config.toml
n_layer = 11
d_model = 448
n_head = 7
n_kv_head = 1
head_dim = 64
d_mlp = 896
vocab_size = 12300
activation = "swiglu"
norm = "rmsnorm"
norm_place = "pre"
norm_eps = 1e-06
positions = "rope"
rope_base = 10000.0
rope_fraction = 1.0
qk_norm = true
attn_scale = 0.125
bias = "none"
tie_embeddings = false
parallel_block = false
init = "uniform"
init_std_qkv = 0.0491
init_std_o = 0.0
init_std_up = 0.0491
init_std_down = 0.0
init_mimetic = 0.5
optimizer = "muon_variant"
lr = 0.0124
lr_mult_qkv = 0.7
lr_mult_o = 3.0
beta1 = 0.93
lr_head = 0.00506
grad_clip = 1.0
warmup_steps = 0
schedule = "wsd"
decay_fraction = 0.362
decay_shape = "exp"
final_lr_fraction = 0.0
batch_tokens = 65536
seq_len = 512
doc_mask = true
train_tokens = 455900000
steps = 6957
dataset = "wikipedia_en"
MLP neurons of a small language model. Each row is named by its layer, matrix (down: output weights) and neuron, and shows model dimensions 314-409. Each number is 500 + 50 x the weight over its row's rms, rounded and kept within 0 to 999. Numbers have three digits each. A neuron's up and down rows have the sign that makes its largest values positive.
A block is one neuron, or neurons of one layer that tend to fire together. Before each block is what it responds to, as a language model described it from the Wikipedia text at the highest values.

Description: Second word of fixed phrases such as due to, as of, died of, and dollar signs before amounts, e.g. for $21.4 million.
L3.down30:513565455533469440537551451448504490467459428563513528460543475473446606575454447674483394402584503540480523590523507545464284557484430478444459599479511513552378565579498447617522469472447458569438501477531530566488557517533483558486564476439430554491527566617564521424535596490485508535
L3.down62:496452573453509508400487531479497485611495556542499481552618551503561525518435452522466565526513521504486478456452401453553551444571602501414583565442555473473409363516456533484509471506375559483489542464370409533467507497477469571466523625460451556536468485500466470545572529548544547457
L3.down187:421488525448571513597495564483488487495494520518588513476482463494397507523387544453525541503605556530406515492534454461473550495482478505475516501539478484410564499505532485513384550556561568507440489464467506547522470465466474530536395513449516430540500423533476487443554397498521435462
L3.down290:542499537491506489504575545472495537524542568431543581489442505498534473484440526498417505521520555512483509579446427522427523468438520451497537500531529442525460477558535469414555504533517513560544589308504470538448562514489505497457509443486497500500498485432523475472529560541503493516
L3.down654:536422437540620508506468469475495488497489549507549405549552570470460407467575507594431521512491402460504450452472581619497530527470436576598490487435560548472440523475520419557501427536472437505491438535528492489454449470527517529566522535470464405461548544469454546494511378567514490479
L3.down657:553498573413454555525523614466527534450453449553539541503471520550417496475458469428455458461534494467452546505542541434405500528605508585514460496545514518421453460528467541514471580403504554470474484393441467485433484541456447507528574486484468493426526441576466506507427535496483507508
L3.down780:516546421534613480565531491579481444409439526478445450420542487472454404521588492458454452559470478430560572512522557475458676623468447515475454420480484546442489562433524531548522510567532482538535460437489419458438532463525500443516594363451461504551538577508517508460467451505546438499
L3.down845:412482522520540581558507513523448478542460578450560499505570536649431644536519528510432415410525562463457511562484554503534469460529446505492544521486575566553498519403471410502560476476526476567540502489485434454512452426534480518543437486535551486546462528517560512403578388536428420420

Description: Relative pronouns and subject pronouns (which, that, who, It) standing for a just-named noun, right before its verb; sometimes auxiliaries (was, be).
L6.down2:532449461457446508559506496485437622567523509472502523490604525492574558509425531494479529451531464512514474488486471574497416516554539510496446485519505458515514538560555531474557576384410520505461500452531391446498479551501432550580515483513485515454568497473398501528422498525505526492
L6.down33:403530513525556509509545458495495457471517551617469517585507484432459524482526628547550549607543408397379467551514482532568580546520414472584549520464563489459488532527608478528477538562580428533469489528472555476409530622441541525557501519584505527493548480550565522538484487553549496383
L6.down199:436506511479461416531554470531505638495456461373465430469584584465479450515469518480481569514386543457398500590594511514513632545555489440576526557514563493439503556490552582465419452508547490539521451514570475358482439465514549571456511598603548473500553489493565480500551560463514513544
L6.down562:556509482506531530467438447499562523578550571589515576435522487522491498436516519495482608580551552437547461494436509574606528488496478499534536521396455502445498561468542422554489523469491493633491542452458567516474547458441482522455451535459491503561558480553512481422533493503517522432
L6.down605:579523573528496595504429507453549493409486487466547559536541490447459466556535489522583575540455495562528465523460573475536546463493525598485457537605581506573551510505471498507474463466501522486609489560452476526494514412518369560557566617484442519501525392511558500454549563465461409493
L6.down620:496462582415556486515468475498436498471521500519527536495490510538479438494471519579527537545465547551503586511426498600636584546542499482534542620443530529406575476483480563522487507454501471492561451554473415471554523517539486549490477516408458437501489541396446503514590531436545563496
L6.down626:473597472553459496556447549495521490519445506535440442510521446461466504475539393555510487500395520468468458491567560494559425561525488474474449528470596450485570464426451456368566489440557503601590573481501463520505466515456492461536518506539448469450497508499552533591481484554531480518
L6.down829:455386399543511434499522491556409460474480460561533510444499536486522495478485486448491607488475422486480387468493557478539412527549441491517523504507561469552524465457463636483541505506584508511441352423553545584500468600498486471522396394418460500519529403491506434464501466504551447470

Description: Mostly the line break right after an article's "= Title =" heading line, plus section-heading closers and table cell pipes in Wikipedia markup.
L4.down450:512487472465562436488489468436475530581586514546512523515528566443416542570562451516526490408501495541518558483390454453471507438511512530465517458466551517481519410487445524569575447532523503532503497544532408478519442554493429520554526522485465408534568561557452456537526470595515482461

Description: The first newline right after a sentence-final period that closes a Wikipedia paragraph, usually the lead, before a heading such as ==Early life== or ==Career==.
L4.down27:486533616505499469459392478478474522528500465428515610509555532468557478531478482495468534470493525420486514530469468518476376527576395497557483508497478475454515517474508526443509480492476585449465468474534497571445494607504488543557461507496586524478531466390519477521506444517461512479

Description: The first newline right after a paragraph's closing sentence (after "." or closing quote), just before a blank line and a new paragraph or section heading; also table-row pipes.
L6.down6:505493566522530515504485499506518463450509445446345491511472522493497496447511457461552557524528480540468457507549485507465477497485442543620501509498489510513531451516469468565469469577557508460474496441474487552574505580532459544470512535462564466575392469573503512540476509528482503578
L6.down203:531509554450447539522436443510526474558504472482473560495480497513476532486496494484474544441465503501461515513452498552507319507486468515522504484500462494467509455459548455372492583564465585479513460501532524596454483598494553529559500536573473497507421525442500477484527465464513492493
L6.down249:480425499484475511542446517513533582449453525466519428552462406413496542528574447488538473455577417472470529507525449482452583570538479498541550456509474493469548429496460527534503437467426477527568443475439506385493548543555570547575411397500554538540478454463451432522497491551548413529
L6.down265:466536593467436509477430527488481504507491478512564486481550495503477511452546525483565530467495496528490468545466427515526360457536463514539521526463486482474568455495487525432479437543551556488479531485399494464456524437470498552481499572465542446476554478460491547489587476528467471497
L6.down344:452465454500500496439492547494514502496451517443566482391567515534601462510384399523431434519431486476574529542397488442462356546483411425557514469529512491527548434545506527614581433452497499517511494517584432500458498478529399557445487499472499476505504528421586465517485468450492546509
L6.down478:524435648518521483508489534485557481581461426522502548517565522471479448467493521489531486503449565438560437532541478498551525485476416440585421536525472465486542494411459485540534514419501561519429441571467493566452489517559484541465460547418502522580477462458453431523424439467496587429
L6.down553:515504529475558585528450436502565462532526535450507401470479562453487536479426422428536525483465451524510479469524420494494459525520444496507495440488483541462568479453474473497497576548534532538561518446418522499409507479557424503445481517434571487546476472444536535422501461436517459560
L6.down555:451447608515419474526444495495436450545583452489541513519474495465531511464430618522554489464486472587567540417524562480424515400496561435547505542473546480490474503480543511360533590358495584424421462606502464496510501520403437397500520605507418523381550559476461498580444528456508526530

Description: Office or role titles, often ending a word piece, that precede a person's name or "of", e.g. President Coolidge, Governor, Solicitor General; weaker on clause-opening conjunctions (since, Though) and table-row bars.
L6.down21:627519496525555450437524531529411518600460500423407563622573476533464428479494502464557540500614496412455431511377539389532687565448452550468527474539487451472404523443481533475540475525496554495611577452505574515497564502525502486587429537489457587560520506485506550525427472495532537558
L6.down139:527476465476537548594531538621534495479410485435495446443539509371477475530582473588507574458553518565406568442539482580453355542521499558557478568522467513515462527557455483543609539402501563443465534533473516505487488570418462520525464487420537438473451506482423513443547543467451532487
L6.down267:561490550501473621496721551474574462469497597473593440467553457530455542534455431454514449454582424550605445536529556492472471432576443439496543549399475518487418453493487521524504453488505493562485509502436466533529504510409539456431499527483461421488589524564599495575535493505543525403
L6.down395:567513453492564466494534471479451549530471536483474461659500448501450568424440491582464456500518572588488442482488432400465474527522438457448420511550507551498494432489537499522626440533474597430451474486379529602494445584435578498388503515483590513565405497501538485501484585556585556512
L6.down457:503487436440583547502531462501512579593549452477507465470547472463495492501461623504479553460479432542489538488406476438452539405559546417576443524500563488514459515489519480505457512424435504596557418477463496477494519514539422477508502565420508482418519554479467510498491491483491455447
L6.down648:644521468523473530531497555587521440599478472506545451507501537439506464475473517407513482393457501504531479439543428438467502489433498500460503522533533482479485508500390511510493500416531506400578489418502414531379460546451542544459468554510500524446565484525462507493511548415596487458
L6.down726:571524570490502448487517565444536494544506582493444535487519564519520514526448518574494465483585474407500418536501532522529521483406503507532474475517520464406509460514457540483505483586558523425491498493456526514500521428481559484483484430495389458484438449459509572491488531481442518424
L6.down877:505508495506518478455474457557588484495541600538538574429418528508477533507520474593480515468425513511389499561471617485467571525467578542469546620466483529477576464499457568534446436583473509528449525500516506394478479481570567561507483567513495409556510481512562449518480532438504477486

Description: Word pieces inside Russian and other Eastern European names, mostly in sports tables (Aleksand-r, Serge-i, Mikh-ail, -ov, -sk), plus Soviet and other place-name starts.
L6.down236:461545520458467510425506476406462542474552433532513537606560509383409461474507594486451537441491471518451477471543454537513473464515534516517443506515511537538503495468555484444367534517516551438516383454519541496435545556607497488458533443479453550504404435476468533532589537480486599433
L6.down311:460534480546541471451493505523433523487497495534529518534451442484508498439570484576421563526511535477396458413496547519541541540466486500428564469458432446524510560473539400426561495487494479525587548471553553515587520559524480549512508494511562470408431512510538430573564514506475612528
L6.down657:495594503502557540482418469578504508470501508502532538504449508461456547433482472463480491461460508523513522474500492490518432523465552427485475498532609515465484515512463468458448621543557477459510516558398537437471582562479567458448459494414410460506531535457481569448521469500503559528
L6.down691:417526469515553532536419478472449525505473476481533368457519510436517538528462568424378451518512502432571508412507507482529495504536522546541510542616503470509549478513435528496494484447536442494504556425453468531428456490467457481497509548599411510466492503476436513531493447437592500373
L6.down787:531514538426524543548517463482453634556539439453434461548419422551456595423524441524409470475452457527576464507493566454491511504465455510515568456446447477540412575402503421510550454501522491503493627421529546384441481513485524550467518478549561450506613502479516422510451582454497504431
L6.down800:541541472511577556440542448421544441529520441484436508508482505544559503462458489465533502580417461430521480591440517510491436530493504473461539512549515591479535545532484554494524522551454484538419517454465518509442516480609469526509482488573570473451494433539445490468446462453470496523
L6.down807:484470472464465520559536494492573511512556519549491434572440535548491577553561537461489445516400522505550452509571444538544445433545511464559506499435532466461454461528498510513513463483514590609471530560486542491507475486529558556498482551462478463482517450453520549489554596478467542481
L6.down879:396487528492456581537548437450523490482462398620467496487449452497564518556518540515393459515514461528481524442426527607513505569466456498616473516541508503519454568514529450459496584532475556503443491514534469466548504498561468537501448512501447477536480533541553541576537517475532501534

Description: Line-break tokens right after the final period of a Wikipedia paragraph or list item, before a blank line, new section heading, or bullet.
L3.down7:481486442438507511504522536456550400549468369534449507494495544531475547426455501491537558492532492406433464567492516453512482504505486548520535495442605529600487462557447505390417541552474582629529482525528477503523529394554497537527554540562528506475476478557499541568452442461445467428
L3.down61:535512493475395527582514490573515405453521593487591484612566468506453453536432452489494523491575466506397475453514522500491450460480449482511599553461569519492557561506500496488474537514523468508450499525516409463547445562538545419453488488622515425649486448490536534530464514395571492504
L3.down199:518447439402448542486496496485439535454494460515469510447470490446538439543511513504454503542463561417449560617567524444511525495545457418435498477557505508506469510403493531550462566506594547431584540434533501557569596491540569515493561497547449561552498413450452544496467468481477524454
L3.down397:533477518488467599360453452535486575420535530360484501415522560566485546545518508490516521541448626468536618429525475565506501452492545544447560593481445518543477410521513509489417593513471558587576533498472395566459433517591575407552431531529515520573474394495441477433545551477432499445
L3.down439:603406505424553572506493474564504462492414471480512510615530504501492503475515551562517518447517415553482559536450467446572486548511491557577538541451494518528465510525518496562575503576534434465523470503485485556487458509499537403507536524547506560598417515532508469542533550504509461448
L3.down664:526433580508501531479455457518527508481485446443450480494495526485487515445580508521502524465492452477505451548475459475490449464461466500573519545521440492485544501496505486513506519534510575505497509515459494600436514515514517549519473577458511439588518512444459503566539429513489541505
L3.down729:490517507565502492443500477533493507505560552479428437516496503470500537507463404474519588556511486446458524494536457438499411476532423546523522518512513462492409599523475545492480519476529447417542491502602452544548483535537466571489476499624460404535505406532483574501411457477526603398
L3.down831:459369484576448471503469592586531526452570549451561489560545462491514519442525565498484470471559483550501578521416483440418429540521442490544447502484447543466419483511494542442548560564500524507513483551483494620488472507457451449537582570469495398414487434532493498599426411414405450547

Description: Word-final pieces of Slavic and Eastern European surnames and places, often in tables, such as -ov, -ev, -k, -ova; sometimes "Russia", "History".
L4.down427:425513460460580576524488511450523506514484476514455584499541573480511559462569570541489476521435459439553444550509471487491600494441440602464532460566463553529485563443491517527511586446557441488508507466593613472529500526530496568516434428535435490519466399517528504518524533448525493633

Description: Closing == or === of Wikipedia section headings and the heading's last word (Discography==, Career==, Location ===), plus markdown table separator rows.
L3.down194:447488407431544495508461531478547509454577462493492425486476456516486498556458439546503506562445507498511410570542515493483549564461374592529615563541522456489535412489537506597538443501532375419550544552562504592474560507541519481478457442445527576518499446531529506475537526493491438474
L3.down217:438533558492503562430535526522477564528479456511492571444460507437547533481505447565548491569484466475470542501580422409449556489516383466461515399495428486522537449500500555481543509475515459517519526370486411467496523520518566493541496468520413553489446512412472475505569538471527514464
L3.down242:412481448483458513455376608478525539516406565575418556466544602440516502522534515422421475528452476537363524509489486465480482473476444569498486483560577503479495535416534567515568519499556566586519495506544547540515526439460573487557443527485439543482533520433514476563547533477429543463
L3.down492:538430554555534474447430422455469502531457451457488642552429513519493432493506531539447511580464459444578534382482520446526545489512512464496623520521502445565525603518520484522428518499505430517519518511478488538524441396518646457483523436615416484539484495588531448514495515518487489544
L3.down617:472430520526545450506532433548449561462512489482525499450526556529522471519539544545536481530383461495487489602492572456522522471485472458490616481474529535439547474480535531462535436420543451486513445468528469556429612459483420628451478439441452483508417506454557445596513464560485438482
L3.down737:417484623468521523482482483596528542537448386435542499463456460581549539446452512421609508553494517501495556508503476498598475507509569501448429539445449550458453562471551528543430610568533474508354477585570514536434432493480522410556499531536545462470459473415644569532537522400463507568
L3.down746:425451495472487454542527434508578428447530548511567494549562451557479551543573478503619513441393543532495406493525561552616497619439457438556504498537505530530484499566390505447503500453454513500475581480567499541524443551563470485501554494566532479455540471520509535536504524446598439513
L3.down806:483476505560477482538469426513541592489438574532500507514502545483541446401540489429550511503463511551529472596498492509456487453462461427574569513471464593431494510501486500528538500432553453468450424439513483596488500470525489426452431426561562476529557502410628509489540406529532533441

Description: Last digit of a year, or the closing parenthesis, ending a date span, as in (1906–1949) or (2010–2011). Also fires on table cell separators and years in prose like "by 1995,".
L4.down837:473485584452528404544532521519540567436514497584504468442493514501493470462533530554529572547557481510486522519459467509402464530390470572578535532478466474523514553504443513537505528520458420417447535498561538494429542371573524452469538548412472529529493477573540467539486398491500464440

Description: Birth-year tokens in the opening dates of Wikipedia biographies, such as 1931 in "(12 April 1931 –", plus "(born" and year closers like "5)"; weakly, table pipes.
L6.down57:545496546528501478552509420514478515474535551519490544587507508504515482463504488523469504428458513532542575393396490570447391531474493454404554561549455483531376516627506596463568475506492547517488528439630507528481463556409549455500518536486501516536459448430457467522469493536443417508
L6.down62:538538526537597411449516444513505503442508515474501428507435535503441457595522496466485483489476518489609452454557474469456523516570561551433590487515407570462500551479567407454543501507463531537499550584493507452447535502489540533465486514531484495515429462482560586451562567516567534419
L6.down73:406543497507531610593576445471487533399506538586518505529518505496492581494460535507467572495504507459533425548447561560514571498493528520429475417468575455490504509443542433464494574581600492494658400478429493540558517455541413490506565509502494483575441485551548491430394562410619560387
L6.down230:468443545491513457497529519433524541576500518481571535463509527506475589500435453526515536528519569544490521584464506449452552505529510549468426387510508473513475503490481479475575580542460546470476519474646513517522509502507437477562465546502410517534430529449445557454475406463478511580
L6.down333:561503452520502538478581491420471525533455475504482485514483479436506457501477505492510483492481455475487432443459432457538592445477548480504544469551474490476536488531464555501434509482476586501521481531531518456501522499586590551529463514556397491424535520469488502485530427497482539465
L6.down711:460542470429548449495490537492526462454434613418501387513452552432494468487557571469512598548504561571448462513541464559533465476567432485523520506451448435493454380460573551511400466473500467442578488441542512535547492501474437397483501493506526539509547538598561469589583545517526508510
L6.down762:492496512488521446498535502487469498433499463459508539462541573498512474470511518512442498582492541532518480435461534584420415507529526552479455497529470444510493540482397528539478470509585477498485444359590554413526528486386482434556591535496390473499483447516531516532404479504534554465
L6.down848:439521482514527597519524425483484530506524480490499485548570558432491463527520395447446475518486518453512473420540527512574489484418491528502516553519557522596508495403508460517460528602520528612475506504518497487606481478446474424506462618494523506491490525619494540454528478520478551473

Description: Leading pieces of four-digit years (e.g., 194, 198, 4) after born, in, or a parenthesis, before the final digit; occasionally other split numbers.
L3.down85:431500500492558523542426516438425383578475576508464499515513515591463583472479490465504563427443438519477545513445523472514458544502546460485506494490547515573573479519548503549500456489424508482386454418435567478542490535502530467506371485541423498504452498587517476565540500532475521451
L3.down254:466493547585405420528418490604494536423541502461510493560473529537458515613494516498473508505505476476527549414533559450564467441437440499554474499596508420427448473498528367430497426559506468555574474575503498627483496452468560513414477494542472468610476488485366541500519527483579643547
L3.down371:606432536519583454512458554531524579613411471445528548495477584532445529480470478547573547492513452461524442493483510525502489487544544491484532557429458476485472515515476515442454468549483447484501499431474500541465523514441440531507497441522452499566469538418543564467507572556625540473
L3.down495:588470492436531604555496549534583542523450488518477581601520547486545452569538517490477501453482407437530503493494523499530650505494529474535449406516558504563548522448431444533507466455534504539485586473443529527532470433510396561448505557468496530481424468509445456412484532436480528542
L3.down550:565470491506507517588416542490469412580628452458416476484500556510423565473535529559471588452545503481463503402527414507462563420539539429486504446614438434587469431483502509478502502477472546520488401410475447484472507600582442568468523460501479441498528542513546523567466524493541586479
L3.down590:477562443433500554497510492542434483527466560588472397426478498542506490596548513469516459486552530520454514567468551441557606453620467538536537457447496540494447405513520502494493545512530487529458456431495455583473566531610502552513600464528471481532456497459470430468448530465455588644
L3.down814:561453554512501589567502475501515432459558512492395455466508540509536482503526539545553589476486558505516549407512427450485452504539510508526378453537505484482523582494530614484466550508435522433457464442449507450505513519532433411423462546459435614501436473507580496460476532568422480420
L3.down863:486544560520538543522476468573528530522462529502528509408481478609452424504542536491548539540528463539492512437500507499520625554420469557437507392514445579568518412449426442506513515474420498582490510532430514498464434537530399486436473442568441570535453499547522534448460487506537490517

Description: Nouns naming a person's role or occupation, often the agent suffix piece, as in cricket'er', act'ress', stud'ent', guitar'ist', head coach, CEO, historian; also fires on list labels like "Born:" and "MVP:".
L4.down42:514523479478435525487530485616438476560497488495541457504478552398489460436601475446495586464394500557467567484558505430501445490572431575569510542512534461545502511502474491610547539531472499545502393455507462402445575478510449519503543579512507469375485462551465486527503535512550489418

Description: Words or marks right before an upcoming number or amount: the "of" in a total of or average of, "about", "grossed", "US$", "aged", table pipes after Total.
L6.down42:487535531499450534498514563510485507593343471489483422483494440496542549448522511529448563573553448469559542457379542432574443562497505485554507519544445494582505462349586551451451553491550422504510463460473521537485470512511468479445444402583452431492529434453502580542442526423454442472
L6.down402:366417568458452498561466541419422593560452518529577546439552435444493551576507513543512546583490551582466522587374504518502465506351443483498549510515466457561497491513492508521561545397534486535502425448533415527482421509511501515568489590503499464527489525617425397515546549452594475489
L6.down405:478536478495535534487493426520445470469526491496499556515532441499559481410477501392413468577383390455514422423525495573521497490533542534474430531400562435399538506520442371418506538505521498540531499502512470523487534363480505471500591519479512539558532444521536489544539531493523542448
L6.down630:441398486532470551526452536578502553527374591499502500500515578498552422489532479479496551571484345476549577541546479492526528494537516550587535560583502531568540423522569443476502553454576473504605497533501580508434487532472566423475474447430459551512506565589522511466477550539506447542
L6.down696:444460491543471501571499603502533481601449503449427555549513520592433521432560486439511563476454427447500455549547541528382587500474423514487494406472460476431581356472566543463408522553481595552599516498549446469432469512556486493463507448541406546488504507466497475504563464524480483488
L6.down719:478505636493529543571522480554453440594415513448403544466503501644497561442528486414525565490498398548496544480481538452494625550502476428455623477537449521444590516475361516531430531449552485515597438476549498539483469561559592555523533404516453484392536519525465469477476638524506502532
L6.down783:557493587500528443559532497563549450533400535519487501636496544536529489461521443525515496500585441489508543381570503422467639592440406597486455448455537425492468532480456461554602564502509470540472550539464569588516528507373478475489598504405476520485568468504483545496514488427495468469
L6.down855:527446532463573585424446450525502563589437482484478490527357488471522477435585570398484528452507399449586446427439412473415434549455486475503503436485458509556548509505474541557443455390432491483474455426528511611467464521492537441482420535436493488577507534517427503452393537470462532452

Description: Relative pronouns (that, which, who) directly after a noun phrase, opening a clause whose verb follows, e.g. "the ship that never returned".
L4.down524:513483506469463476512498440553478459422429500499453497484458432523443569493559541543508382458498510534589526560411542592518568556521457661496546523367447441454478481514478478545510494484555566518506576467473579444529473504520532553422388526434543554493455461504519467522504458576492463552

Description: Relative pronouns which, who, that, especially which after a comma and a named noun phrase, opening a clause about it, e.g. "Enigma Records, which".
L3.down57:501483550493421562591523557475466406512466471469496537480569493496554487452547456430570515450482472544491428501510559375408459468507436487500545517569559552470411493381447558529487452543522527546511516501463529496383512529532465460461447565572514483471496502476496489563530518428436522539
L3.down182:496477480452515532507565476421498548465519494555585514522596563530466574475501442484511510448524450461528480520492499508518479533515421473503462564440492511604458531462422556481520503587500510528495448446360573511559399479508513546567445424461509433545552484548523549497568467511505548398
L3.down510:563572528481612492503536435493511503561456476483406526509507463459425453610541473524594488523499594532448457529485455490477426472523460510509460508425498507562557419486471438553576501607529462513515520440440501488445481555419458522373492515544486484507547428432465477529545454471420386567
L3.down528:494546448537420527453474520574525499500503558505521457510485473556491544508475552357479526453522545447560469534454426494430527510459539513476468469511538445516462505502528533525535440594457498515563588537511574432409502507467510456512508537618503477452480371449462471469405538405513614440
L3.down584:480420554466566499473482606536563503486496445397475419487400529448564518592520450476490544380557463549509523451482472523463515575465521479510461457564510471552465446476436560404563523574444556421501565477559469400513481616437474553508585558448503511510485501446496483527588512465428552525
L3.down724:486490497532504466502456509403454555541487462468534531448479469450436507375504475509443404423427459462542543532455562412516345464532430596421588583492554480551421535572421487513595479550538619551468514439424521503570384466554507548553534467553533472461581437564500454464539457446436555430
L3.down731:460516515616521536487513361532563446415519524470457338581458478518486532564559519527544452515454508493555481529543594465471528458558537540510517555491550540535425455498468435575565461542494479489453505549531530538536489458498579553461498544504418527546544475509491528533485531516527523504
L3.down865:437460462483431434499545512507625459560452577516544455454524476458442441533445459445496574600438465588515437569404499584445567562505443473540526501446577452478588418468532458484469542420516512476497520422487468476488533487544437466474630519517468455575398437483558522560515537590508550423